MLP neurons of a small language model. Each row is named by its layer, matrix (up: input weights) and neuron, and shows model dimensions 0-191. Each number is 128 + 32 x the weight over its row's rms, rounded and kept within 0 to 255. Numbers have three digits each.
After each neuron's rows, "fires after" lists the tokens most often just before its 100 highest values on Wikipedia text that the model never trained on.

L5.up630:139105099190085104133102113112103123125136120149170168070112214182114144111143149132194161140085039156164090111131088147122159120096108151157174086117170130142126122123159129132086116108129143110120154133148079131100199147122136201139169128130115153138146144146089151135120150149176113099144121076059133120181033070088113104088154099148154127185082131100166139098083148136133138051100115176152082169175152127132202113076080137107120108103163153107108142120089150170105172125101168152128086159133133159109127181128187111164132093110130165109123133137087091161174132079099130162
fires after: " B", "B", " G", " b"

L9.up88:149082095104104139163113145137065165150105106155139090137192100132159116071091111158190085112175124151106101140184057165092166142110168133129170126104096067071130131171166133076135113078135144153118116072091155112097188084167174140089118158074178110115159109093110104119161119107152121072140103144141069088079123121103133115131143086105153103153153144147209111135192144124118151190151152169171161085148117133129083120139095101096109128127116136098148090115089143162157127130133194164096123096123168106087152192146185167133058120138118086101156148095157064082116151144118119115
fires after: " l", " c", ".", " p", " fl", " cl"

L5.up383:066065129073135067131126164131124083124150068134098110106113162159138131078109108141149148111130122159184123177085153132104167132126137144096167158102129181154152072095109153170121112114158153141106102124144127151148132067070188124125140177188140113117178090117117140072158140144168147150146104137080158157165090144129143075068113155111155153158158133083151195192154132135160149089103120178117126140095091116076129127096095088175157127141164187108149096115107143122116175148158126112080119205091151218140094134113158146155160102076095174129119098085135126168075116071107099068
fires after: " O", "O", " o", " F", " t"

L9.up131:133122104135153119143129151187120134120079211119163161107194125131159186122145086113097099157192120182136098114096079111117143153122142078118174181017180139120131096153179143094115133142151136122099165092113177107148101100113173141114145077122113133071159104145199145055164124155143113121109129132125145101132106085107171130163065123120146027121089152049122171159144159126135167161122125148144140119150096097115164091133145124164062122152140145113122173140149192145161125131139175130133130123150079098134154130148101079128114136129149151065043130152139103131121156072135070141
fires after: ".", " (", "h"

L5.up146:134132119151111095192161165121095131145144131114078031161094109130136084063143129111113135095153137130140139155131124099137094143155148121095203186100151143113176108145133160140112141136168107140145129075119154138157128140129091112041146127138120136143214145181126175063113170195159118162128084133113066165107096108102138136160080141092111140097112163092160115120095129120138147124102101167097166128109142106102120069104086132100113176143122154157102126098062129116185130085196200185090145147140153112153101117161135126158103156109130152086147144157069054116075101103224138135
fires after: " h", " H", " f", " e", " E", " friend"

L6.up733:159124079162129111123123189121095157132096161138195118132100167123094097155120162132122158097153120160196094136109136215101111086110139197077114068102184161139119177049109125166149118185099168198080139092117174075187114078122133107145125071101084102163156137171130148177151101151160153133120130075089157141139132127134135108134181123147105102181162118119088123117184096085178147128122156121111158101162139173143069114109152126107110139131087090134165103124134136151177118085137161129160089103103187171102140166155183113082115078097158118156114064092127119127152094116117096087
fires after: " ", " an", "ent", " The", " ("

L9.up562:143129075141123047130064149117145199060095125166101146140104151118171112079106161072128130114111146147109105111086069222139131092117169156128130158124151167113171113098086122115146112147199098148158143089135118130184126061130133113149188104138120135148108129074154130138118115176157102131117069068146086088144077081139184146062138067139186117088153101122137147092132139102168149141105126167105190135109107105153145064087129111138123136138081140170149159118115100069165122105149181137091127156097177141101112134125118105165150104104184160112146132138159152113200123156118072173
fires after: ",", " and", " but", " so", ".", " he"

L5.up648:144109126176147139157068134072133132073121110135152082109157178149131158043149115123160147171168100163128133144057151164142127140184153165145101067113114129046168089102138133080122144142177151161083092091152167112174178076152091086132171160124108103112118124067114124141132184183118082134120140061039124129164155137144118152111105170160181100166117142083142137150155115145115105134112100192069129127139180059071130088106100125182104125135130098147106074114130104067143140160124137131134099172173159144128178091112156168153151091124130128089147135091125137153156135116151073136
fires after: "202", "199", "201", "200", "195"

L9.up347:050109136110135157176127148108144216138129162138138129087214139190138074150152097114155089109154085101175112042153100128085127107206089173079148166154113134103174100108155138099092058098153154142144117080129126129132104086178091137105150148114161109150168060113114110110109145104124144156101090119125100151161094152127090176143088101129116145166120136089124118165174082054098112155123119177173107135157130128112164121137111131209118136108149114148194172086080122076149120120132179190134158138060113159154116122176109149117142114137081162097150140147161163130139175102111139124
fires after: "1", "2", "3", "00", "4"

L8.up383:085077129108105120134138120103154141144114071146095100139071180211142124137064105090156138205110088178146124147132114226105174080128173128125169086118116137134172129116158111081116119104146134137111109116122175115072123074114139117129149076124128157165145123111159075122177126151166203103164103137055147128125105126098145124135142103184126094106073080102094185131144087100133132187117170133159084155150154087118097103108088101180125121093114144201123049137122100152172152134152207152134111154085166143138114169083149137137117101132144176165104141135098103150130078084163125116
fires after: " N", " O", " V", " A", " Al"

L5.up711:146168091067080147159108227094136118125195178207102139138126132145122157099159099105203124147201162064126172184127100108149099138116134102151150078148095126085176113102198155107140104151143136124121162144177179131138114149067161139057135084120141143125098138088119109098098115183129133133129126147161130088139126119076109111093160098097125079143224150050137119160139130128104135118126172108130061167152059121131108130126122115126125165140135077165128125102119188121157144113084139140087106121174109075131131134171136077154161151073144131143082111102142102113072148134132101140
fires after: " \"", "-", " (", "—", "yn", " sy"

L6.up292:167110118071095117127152146108140112139129100140141106128143168187091107107109138031174139099135078159141131129123182164122176102135122139177100055126109187134173055113087153119105162088091186184122136148179140079151106148107129140111111085174150173096130167122169129172094132147134180139143138132089159129113158066137131124148114067161046071189068086111089163104132133142149136123116127170121138174130105125088092129098137109140122143134099094167137135131154089095189140103102155105114149207161104101124198157124101105165190103118064143137133142120149180162129161071136157112
fires after: " A", " An", " N", " M", "A", " Tri"

L8.up482:131120107117085089082142138179204157117170155127134178052156118102105131134111125125155113171167095134166106150122160120115086177150136124092103104101160153134142148117130195145107139117169092134110131015188110134134122171202207110123148109096176131123101080044104168157127099183133130072072102158145096181125110156101130114179087127110086120158130071089113142148103126073109063152130175142130113082130166109161148079118142134157111125097146134129182155125104105114154113133069138145163105167114128110111133128066150138170141122063173167143152080124142102131160101116140194116
fires after: ",", "7", "6", "8"

L5.up228:095158107088125080108144106127106157142151198179090160149115066132074135125129102154128137067144080164141137125133168118138099132178130100107252148087191089143135098072172197101118144110112111182104151097144170109110117085147085197158123112132092177107079112101082118128105104173130102133179149077090121103147090115122114117126148130178128168164099155083154125112149153104147104161197096124155141155187065178126096135142135191097116149105135085073144177124127120107138144172080175114152119131109146122142137103160055164150170122142147147179133110133076139173137107155114107131
fires after: ".", " the", " The", "The", "9"

L9.up666:126130136175103139135088176143114175095134144162167168106143138113096094118125065170212078105085103112152111141176131096070159129090129125109170079156148098104120124149177154167099125102186157179067140139083207126125122142121128112103167095118184125158169151126110155157162173094194175101148136094191114109121097095157105128102131155159112023117153107055119164152099135092152103120104162163122140183132092137144173166127070102119113159140143158180110112069128108106128148075121113139128162126114136121200171117137118116119171097108143134135074108177069155109120090094156166158
fires after: " B", "P", "B", " b", "W"

L9.up466:068091127138170164196058097074114154095124116135147066127137208132114126123073138098073158114172142156182086155121122122162116093143149132116130105086143111092135111150129147135130155137088144146127157097157158148106109057058142083139128141146146142100182085109125146083142144148150195129093096142106127131144186099102175125127108076165162128140098126133089198109124127126132160129163105077148146140197083127043167103123139134117160097124079135181131110103160145103140150130108146085103100209156116206130124142131168126081192128139109179165127089150184108158147068113145090170
fires after: " was", ",", " and", " is", " se", " n"

L5.up348:108086115167156104148105179125147152066124146098152090105111133088086151105090123115123117145179047129085162186137139119110144151100063133137152057053172146094172065078092158125112118157117147163135146137127150100205133101143089166032131109136127128107128151063124149045096130131146089141115112094073109128130125146140109156138123125143124077054144162096136172119171189088117127118136114142136223190152102176134110134176080155140140143111141153138125175122138129084118140117204154101099085119070084162091121118139127162118133138175129144131091127121071122098121144127104151104
fires after: ")", "′", "°", "E", "I"

L5.up182:124135144111132144196070131060186121118103112172171094139130122131088138110136183151143092128151108122138110167077156085095152066171142152168142117062120161133150118093152153096166087142091113147103146118123082108092136093045099197135138120140148118106105080180048156138138107156148200139158093083153113144159106148121109151167145131114114112158086162065171122172180135127240112055114161087151100187093124194156095085092126140165106114109145091127131156140087167123094148149120123117140132119157132112126112140178098118173099102136107107139110124131107154140127094157182066157
fires after: " the", "\n", "==\n\n", ".\n\n", " The", "===\n\n"

L8.up532:166088104127140137155125211140143143098193130150143140099141199114119099118075148157104105189130171173131103141089126147131110117123086109113145107137134102111142154124102105190117123150144113150145165080058124107166111120071117122137140084091139069102086098109153134099166132184124106111113167091103139100119150139114155102083088065136065056093051136111173192097190127142090143131121172078128135090104098119122031142142114155158092152137114133166143120114146091113114107058171131115138160143121090136059157187078119104156105166183180163145151055128122119150124131146143092159
fires after: ",", " (", " and", ".", " "

L6.up462:085077134119121137130124144168103117117101133217123139132092204187103111128106122082071146111184126147102055161116126119174112132226125134122194090161186095119136119145159110120128142069087091140104176123099130092151186130114144136102112100092079184136104078088142141114158087172137089150143104159122147131162172106133161078100158082135117102135153158155120162152152089108085089115140189118098118160135081102118085163109132166125109138165107066121169083113122127109050192113187143074113136167132147132132133097137133074148146134130125129153146085076181164167091161110183137138
fires after: " to", " prov", " for", " g", " the", " On"

L5.up594:154151109160144126130085100141175115156085217141148118165116145128145121054082135108130150154128174171113124180146088099072149071143181083107141144087118136116161096132143172129106098116134123109085115101153061146137123158107130152089171113188121193162143084174165195085140112135154109124111121131070088123145111137144177199016123130143134086116073143126156036170128117129191140099129145137127124153103108106139146055145119179111158128140125126123104157157130161208184128106165145086144145083148119128124103093121168105148155161111195164160100092165141131138133103125123094133
fires after: " h", " W", " St", " H", "at"

L5.up79:104175091140128142147072128125100101106154140142154111137177178139087151129078146148154155120152070238074057104110130192151099098154112203076128081149095093089147112130184200147139150111128159162110120072152161129147128139083108092108171137123155120124126053107137196159170124114146090134167105074071133125140081095125120168086101110145137108158140136106109106117104083141106141100157183127161163178139134132084158168116122091123048108109086154181151105158120167126138099074147100140140079128152124131146103188132182146125151083101137132085153100103166086114125079096124153127
fires after: " K", " k", "o", "ik", "k"

L5.up46:110143107151092123185075088053146161111176091112164149034176125137144159115137120174169111102154098174139099135144092197148118113148138136109146135121169124103154088147120150173155092129181116119095141113103077132086143128116151106128207131171195151078143157135140147135172102124163090112152095066101089127154077103098176159074143124104155121175116107125073122130102106148126155118153142163122161177097190102158147161136122156130086098070091155099133173117137162159148156089122112127123120129165156152099066194190201185145171108134141213078123124146129098119125142109115105098
fires after: " K", " Mo", "K", " Sh", "j"

L5.up64:147148097054130119126069102123157126142130096122139132115132116166163153097162089120223050148115140166163075088129183164123129106140141137126091113097116094034143126129116143112077115174135139160089143037193148094181172118134160120138197143132143140168158133177204161172113127224116130118130111066085141141183120115134110141111110111141103121148097120119099142154146070114120075090118108191133125144093142111073110166130155134147175158115163149118126177144096114078170120163119150158120071121114145166111152077118132103153117135092145160147175089103133147146135104143099095065
fires after: "202", "200", "199", "201", "198"

L9.up218:095127133078118146120099142127133138139052122159157165112110078123053082134120164117140133145159106180188110237095145128110119077124128083140168156092200098092167130074114133096230180153176122146090124142126149098097161077093166138110106143134098160091156107075073180168093115107159117059081110097120115162094097149087143106094116094151070159157085136104133113187116145128163114092194096172157124087160126130111126165174116166146140112146123064165152144130111132102114146100138163176098150160155142134107146059118136098128125103127138141149160105117097126104154118107124109181
fires after: " ", "3", "%"

L8.up415:080091104123132103068159170164187157149104146157145133120128090174077103127141135179218061152141149107105097142108114142025143131165122073093173138097132116086177046135133141133165114064118187124083117114142119110099151093140125195137155148119090154077143120145089137127138141125092193132158151085088093147117163118112116136117164157086153155122103127114179140136186097102107110123098147153117147125217114124164147201083120114145145136089144095079105103111127115116137173156143146075153161140125149111078170185122173105070095144106174087125173124114077142106165119118114110139
fires after: " of", " in", " p", " c"

L6.up193:056138122144133109108118165118087119190191123130091111060160134071078149148112099141151129125135094176130131161148094127154117158114130129138133043139120132087130163078175162126116057080114119190131203117118206089130127090097140116128120130112125183169112120144064155130102113158124159073193079107093101094083169135127094129129131137137053157134053079092170130089121161045144085115137130078092177188169138152092098125154081150150117129115122119096124131164161144125126161117107154130169069110122168094107149181141096161117112106110128145116103123084150159136183156127111110158
fires after: " the", " gen", " ac", " m", "The", "0"

L6.up194:073046076130078134094062174123125107120111167213119090095113156183135161153079110128161164132131120081152119115121163137131172107119147131089164127125128121174135087137153173074162103092137180163093134083161127120153155086173099079109136119196176093092134089072126198071114139128143111128153172142100132114132122164105187127090091129136137069153119165160132183143168119076155158147122105137157193209111095148135096122149128104101134137148069139070114185122182105112085104150122151181145138155112092157113149111125134144176131192113196113150090109130158110112101124109149116125
fires after: "200", "199", "-", "201", "198", "196"

L8.up194:073096161166140142113127110105125078072159105137068145135103119145153083133096149077143074125154133119183088145125114167143115119135126119143185147136189103158175126119161132132139146183098123106102139184098117122144161070126053070106100151136111135128104124116105076103090173126143111120113147094051148131115150060112178038105112137131134110136119134129109164149153197097121107153107137123063147130153169127123166117140061071103130130122146110122165118094113127098113203125214201065145170151142172143111107146140127152111095157162111135204123097068169074151098119147121072089
fires after: " C", "C", " U", " Port", "\n"

L8.up466:127124111111132117180073118130140162092091165171081163125100165178128082095096133151142108129090082109150089149143063105179107170138108149125107080101195171087205125151155119113134110155136092133091111114185147097124138115113176111077124112133205117125156129170119065077144160164196120123113151109135104146120103125067100188111100126140132136190127134084147106137222131143168173099086204174126138134169133105142145134120056146152154186140086139116114123076145201097151072119124104122108106098124136113081130145129140137064110071085133078111127105129087115115136150155106096083
fires after: " p", " P", "p", "en"

L8.up77:157059131117112133172094074046112155121123124125158153112137109170139097128182143153168117164097070101166079143095136105129141141144080148107167093097182127117210084108133180110134150140159090118092084108112198125069137107143172137102146162118133093098183115168183155067098105156157135122123093165104124119151126173112124120138133080137124112098164128103151071143144168096138145162125139152099142104152126073185101120154093074141153100096092131166153184138112117043163119137153139111066170128124200092158123150132181101082113116093156098134157126156148168170075198137168080120
fires after: " p", " P", "p", "P"

L8.up648:125085061088152109106145172199177147163090128152180071104177133139145105130096131156145159107163145151112118158131095116058182133091148146136173124113124126152150076131160149140106165068181113133085132101165107149125147156079139135131186152159143131154129114113154146146185102210130136097166128103135136115111170160153119166120115090099080085158111107096087094109156124117068109111093116110163186137131149112129137132099115101141184132107179132112139058061118125119085125048176207139179141132097108165148107108151190116113162130107112105069186088111069129139129096085144066086
fires after: " h", " p", " H", " c", " gr", "y"

L8.up277:088159084080165133126112123137163127117175142099176123157140149113106089092041148026171134101116100131097122126128151133143132138190104182076152094112086115114139121046180156140166125119177119084091123148179142129113127162119124106115080131117145119162137108146093115165118155186118127074125104100102151154115158168114116118139098037172104116153149128148199188158122199118117142135180075168106152118138164093060121127100072088200089133124117145131169150140162115128125168110149105122147096176132137088133152148099132125155165118116096115142114154063071202147066117099144112138
fires after: ",", "p", " Year"

L5.up375:140088132128178132145132108096149136156187070164118167088133131119158077111129188112213154106130120136154112174147160154137108101133098164135150086116134078072161112085185178132080155075069111131113103138116081154156140106130168138168150131129113168075160039116143147127129108196143108061126131123125116101155102165136137097106184106205093138157086142091122147157100146139145092074139117181138100109083062121132101118107139126140106111122107165105104146082083176137108150101121162117179061152112159155104177171126177191134151048166110086150140126115107135131077105081142092154
fires after: " B", " Leg", "att", " H"

L2.up730:166116127134129130151158188173092185170161101126131104111156126137131142100086100141134105157094079097171111123115154105069137161108136117163185123050167114104222142081152148105092106093137134165096134120161159059084069122115097150080126129140136143086105111120105197124191119102168108130125173150100158111133118185123142115095155095123065096150127166140113109113145164100127169146140128150086141128187093148073105108105081099181136121118111136115136106039110126106150077108185171152138110134136126199124163086159131151095183188150131112186079113114110075124091203106114116101
fires after: " ", "-", " ("

L5.up524:118072149152132077111142142113129108071044171160157122093125108166098178102170124137191087155130146159170090164165122113121135115187103090093135143112149124100160097113113196113169130098131130170084128132158140133121146085134087186151132137125172104076122099098131115122080102113159112129168075128147079140159116116141172184146083130096150119118059143085100166116142130149150051089136130100149131176162153123102114131155083176182059125184098108121103112173147194086145139119140163130142151138192113107166210169142117127113113047154150107140126066163162139104143100138126071174
fires after: "200", "199", "201", "198", "202", "197"

L6.up380:101158100079123153104098177165127122161096114131105118105113186125138126098080123122141108198186122174078072152108102154124177090157180138136192076127178139153134116129120155089144143132164180186148139116184197150164185123108126096121103087104086119115136102112145142095161104164116151110152115103094139123158135097114134143088125081099087096098144108102143145161206092102075137120117124109167156222176124135100092093136166172139088161153103086163181143151114134138165109106156162119156113087059133106157151082112104095087153151134155101125122095039182166139097119101184099089
fires after: " prov", " g", " m", " (", " ch", " w"

L5.up335:075130144117130087167143169107162095135143044161104108072161144131119090103121105137161111091128110150148119182140137154098168121139096144101155118113135117157128107123136125138137113164106081164127154126111114141145077089069165079146167114156119173118212163143157131093128155153234133101181124100102154109098068121150138178120095121065116135188156105112145108116063138135120151118136157209114098167160138103140095125074149092205134173084116179196170109093057109112093148146183152133081129172165092197142107127130165090161141172107125179115120121138078146122106096124135094113
fires after: " o", " O", " V", " K", " N"

L8.up334:163125121143086131141112150131137188133143120069154160144144086082121114074162116137153084149129143121138092171125121135085107097102115160133188139129180144146190061131134211123174084125135094220118136085119167124107172141108136066164132147171076122139154116152101164134174114120105114155114083144152031134115158188109103130139101172096108129156156158101153142127162153128159153086139126163136172118157083123097100175147114146085060178113106119112142077079077098130102196156147172125127166145117184163121168091109147077073206093132150111099109113132111121102131155091107174085
fires after: " p", " P", "P", " b", "C"

L9.up458:131081131131168133161120236136163127132181158146140144083150113112107167093138092202140155148144064131179132147200147099103181073115173110122110117030157147105109086120111132142116076101139087102096120099120106096169148095155109155121156123151097109143110123095126152139131140124154147109132153091161142140133124141114143152143105124123128143114138108098203131115126144120130129173146192141124120126137122176126100119063073143175132123141106131164185161121065154148135109046110117134135017090181058153167169149116084171176115137142144102123129047096128106113106204120136136163
fires after: " |"

L6.up519:084150062085150078104108152138131092165106163169132047137154205151178106087113188161096143133124116204099113151167116084097126116121126132133178145074144087166139112065147146172127129178119094146129147099135125068190081169074123136094155139162160162131173082114181161106134157111143079141121098084102143154178154098099160132066120105086102101129112134102201147194142090062089127092087140111118178104133168129107139113154120128140111131147098113096152119074139140119119121086165126102108139114086101136146147118162134074097123138126183135163062153113082122129154130087205103146
fires after: " H", "H", " h", "W", "I", " m"

L8.up145:117134091123143084170105093101128128132109076185090097129152189180110193114117144145129096161155176139116079195072134144129170099091164095144117124129147138144145123154127151089167040151164094108100105126096146131084164149105131179092189064103136093082101111140144179079145113133141119144186123144107074089153092085152130149068116091108163140161116170144149143084133088087169083110137180142151126117072073142166106127122137126132127176105074114146152183141102156106182163091106137123195099134177131130089158198116099114096106124074165095173133099110088143066132169113143141142
fires after: ",", " and", " to", " of", " was", "ing"

L6.up735:119100100122126155103101128211115138133182105125109178137151130132148144126086097150142115145121114139100143164107124121138121088130171165052205123136147132140160101077207153090143099079157150136123149099170175122122125132097126091138108144156088210084135119103092162113180089179150093099173096084151128071176169131137092118150151139038089123139092106066141128080199126102131117137172164132087118111110124107019106171112128151119081162121179092133145117113147126110156127155100191158105121070093126107152107126144113112157153124052183125144136155060131149132169143107138089143
fires after: ",", " n", " that", " th", " the"

L9.up506:091170113196117139153107134132147195121091125098135147107098178141103125145158152090157173121155134167124109094119121157161139112106139163110127161146100178160148128166187145134132117129153158116114157062138121091108083043149060144063122137084151106127162103091098100075205105177164176089185106138092129135196138070101178063144104194113147120153067175125083151192167162106121111142116133130057140192148100115134121126073143100136132128089124178096124131061094122114150114101148134150152070145130126083101161166136122114119160124168180185116123114075134140142107109120116118165
fires after: " he", " He", " and", " was", "He"

L6.up429:106154138109097124128175188130058099080128077147078069150129105109110081095102174153127129093087096136149126173126114120107108146121117126188169111111172146155191123129120159163067125176139125141066147151095155132171129138111063158089149086165087119116119134106101114074115174136170193146124182117121144122080152130111098138103076150121184151182110113124096224175132153123195151137128153141099139130168123163110130092117070093087036130050138191208166105084122108129152105181149154129105125110137154107099150137170127109168097137132128130143093135083157129122101155121110106108
fires after: " A", " I", "\\", " E", " P", " \\"

L6.up671:069154101151134141118077137092149149119156116093121112133129196155115105120071080116155114142131110173095109164130127156089144130080115180174230093117162137132106136091094122138125104064151123128138150148150138041126183133126108161154164116129074151116178142123139154113159161170202075123097139087067157128159101085132121136087137098094124155100102119071139114137110087086121136119157163133096161179119157137122141123095050089105104078109064137128143140126077141100103181153112170134139108133150105139152104188185106083144184113155210189128135116111086127178165133068140104089
fires after: " K", " A", " k", " N", " Y", " J"

L9.up250:120119062134109124134141145100139175146044144137127117101125102163159097110128131099099124122111170105109120146193122129112119082151152129064179162142148127089144106148113140073106118176180108173130121187146147127131193100153115129129106146130152135128145099028146116106178100134128162147177095161120134111134193124157174105084107081061107134142151096096167117179137111068136137090122144082133169158100154116143130095062089160118088163097103084104138211139144134111160124104202152102128124137192106144127198140125126112106146135030135128092138034138163161099121106127163106083
fires after: ","

L6.up473:090161113078138079139190169093157131112097171127167102055119096125120117148158138125165109130170093161155081108132120108110117067139126104124204081101141159081114116155114137119108141127181141116148094127153183020135173129127088118116158134152132173143149152088129104129140110126105156096159114106139163122108151150103093115144113116132032125116046145062096191091122153098148128107183146100139143132187152109096108136082101138142125172111176114098135151131082130147105191103194165102146148115188160193166153169163165104099100113130146162072058079131106120146122118128132067145
fires after: " |\n", ",", " has", " with"

L8.up480:101051090124127138107083102154136130138163097126112129172194171112102136125096153099116115124164106170127105151163133131112190141158135153118114101082110087142115120060156175130112110079192119115112113146174190153145075108107119129127120121212123128088187040138094151172181136141171105073197130096156084186146094138140125141084111125121127109139148093116149140169110106127158171114243165160162151108150157142066150051154120079154074170118122076143164129126119107144113128146112133103138095147107116170105148147044126119144123110108094125099151163096097153104108140104157150179
fires after: "3", "4", "0", "9", "8", "7"

L8.up414:123085053141128124161092145073171128116107133143087156108180138137139135070128180139192142114142066097134089141137077082095108109169086175138132133093130145098126114160208137153088073126099123110125107092177150145099103098142098125117128066173197074131120029068101180134114173173217127134112139101119144133122195106190101173118123111113193112165108097135114107187127139121127105119119146127152117094082152126136132165119135100144132106101082167170129089090097097129110111129123119112153100181084166161070168130105135132129136107119117137114171212144122160137094140119154115185
fires after: "199", "-", "200", "–", "202", "197"

L8.up299:116119148114108149120091202136115104175162125147142106086165104108117122147123157095152177151099144239113127166110102129128172096155153085111145099158074192098097132120145217133187142101130103107112178126108157078169142187121151134125090088141083113131164132133100144146107160122172110127168118093111098097063188149128135124106131105120098103092161106100188169121142157058154133156115176148124159151090094104122142079118149106162136108093114128163148146095108161158166103082212151179120084198178142113059124126107145084131184119125125162119109146130088109083114127047148151105
fires after: " m", " sch", " em", " sp", " an"

L5.up551:140119159186100109101115177069142156105187162143136168149131187143110120104171121107176079106108103172190125112122119111117118103149126123149181046072105192126127078116085149080113125085151139113119092158138154117095138053103144168171169085098166179075076097111088162132114117124165146139166079140056183103191147131159143198105134114106116165130087125108100124175116109073162132130110152171139143106161138109162121063180117088137145136145095147106160129124138201103100152114121145152150127134115146133084157160164104164106136108173146149184070140092109128162159193118084129099
fires after: "-", " K", " P", " C", " T", " N"

L5.up332:103059073134078108111150120069126142153168164131052123137139116150157091107132188141123097103132108157148085194093071168135076153119121181121148126129149144110177094126175150114116100086146066139076180093083101134075152113105097120149118107127164103079135090149123174110175156093171152134144132103051077119175196109191118141127115094169139144121142121139125113106129080183183133121192151123150157145165080131085129100144096122096135121116002133130173133118126099108140105142150146144167132138186165175129144188091141103106110162144139130125135093071138109142163120145115093157
fires after: " as", " C", "–", "-", " L", " V"

L9.up567:088084126103103131159093180118162133120091093174143164172122114085127172114155153137097164134129147200154098206060122112130170044151139106116104140125155145166162096119134176148184137219186145136104123121108122082110091130099171093112131144136172110060171116074111116145148080117142150125176147166134124146147131174040173156093128093132071143171118119139129176139093174166129148061160072113096086101138142140128144169153157138119112159080174115092130093161100140119134173096176168168150117094153098106123159127112165119130128127143154139165122059091083121121100112170087111085
fires after: " ", " |", "%"

L9.up634:181129126117085083135131117123207109141122157164065110154182140135094083094126121106137127153111083107161157174152165098123142150216131140129132178118106146149178138149129189152126126160197183191094135119098147144133187121151132159074121098190153113147158132123143170113087161109129094100169147110094089066106152157135124136113123164140155069134135151136164106155129125099120123099163112192084191166096108104072127155113095105174074135141083161078149075076141089094161117126171163138100105134120119098181114092085134166129151067133115094136140073146128151053088113166148069099
fires after: "202", "199", "198", " Che", "201"

L6.up211:117133133150156123094096130126128125138117170139085091108151146118132157049095178085155078152118086124093087141102087145128097098159107094144129148026112168098156130188187107154160148127122133092110117143105123101148094143207160147076114175170114106136104122128119160089186155097173084139174140156119116112078133143101192122169163148099139164115081137060172073161157142123120157147188140150124121160078092163127123124141066172143122112086113132118139148128118152142189095086092164099197089156140097113148090173192160148128132185119138103085144121071081098129099148062138076122
fires after: "r", "l", "v", "w", "z", "h"

L9.up595:150074074126080085165085149111140123132034132112119177128120133171102141110152182150140151190168094145132121136150099165131108119200138142146121143163108111126138068177172136077094094100159152142103175076163155145148075142134153153102151162114124078131152103105133147130190131142085149130124154119090096085170170115073152169129188066143165080107126124150091157170103098131181154116164127108114137211099132154117127155132131066101097119111103167168158137109181108160085091163110097112124160118139144174107125191109087126141143140002113129099133098098193112145152134131129112115
fires after: " ", "201", "202", "200"

L5.up113:102090088070119036190114142127171143080160145150130110112110181205147134111159158135123120101112113112156128137144124113129195117096127146135119125085138169160169116132112137094121099079172150114125117121130136161169168149078160137056178108167098168162117133151160158115121107169188100156175101133064146142182103103100108087059082065133119045135114135039156124145175116123180134124135170166145144145148070100078172073131152059137134094100128139054132165157147153132118177094160117101125117174136155154148109135099103129153146123069158137130091093094096145139142140118119102093
fires after: " S", " T", " A", "I", "T", " H"

L9.up25:138111104134117148141104196158130150082170153126125148153217130130109124078098109109119103100154079115174087088152165111105142158200109168164104160123163140113111116148178157097097076107137137157098199124124159084135107137105123130094162135147154172114095138084129067129137174116131144048157143152165124122135145156089097126106154113151105119164113088055142136204192107107118112104135170082061114142159143115158129115160091147080120103135099115178166154093123153143101153092080137146171104169140135104127165096093124154107115089135175136136075106183085063083144182075185179186
fires after: " |", "1", "2", "3", ".", " ("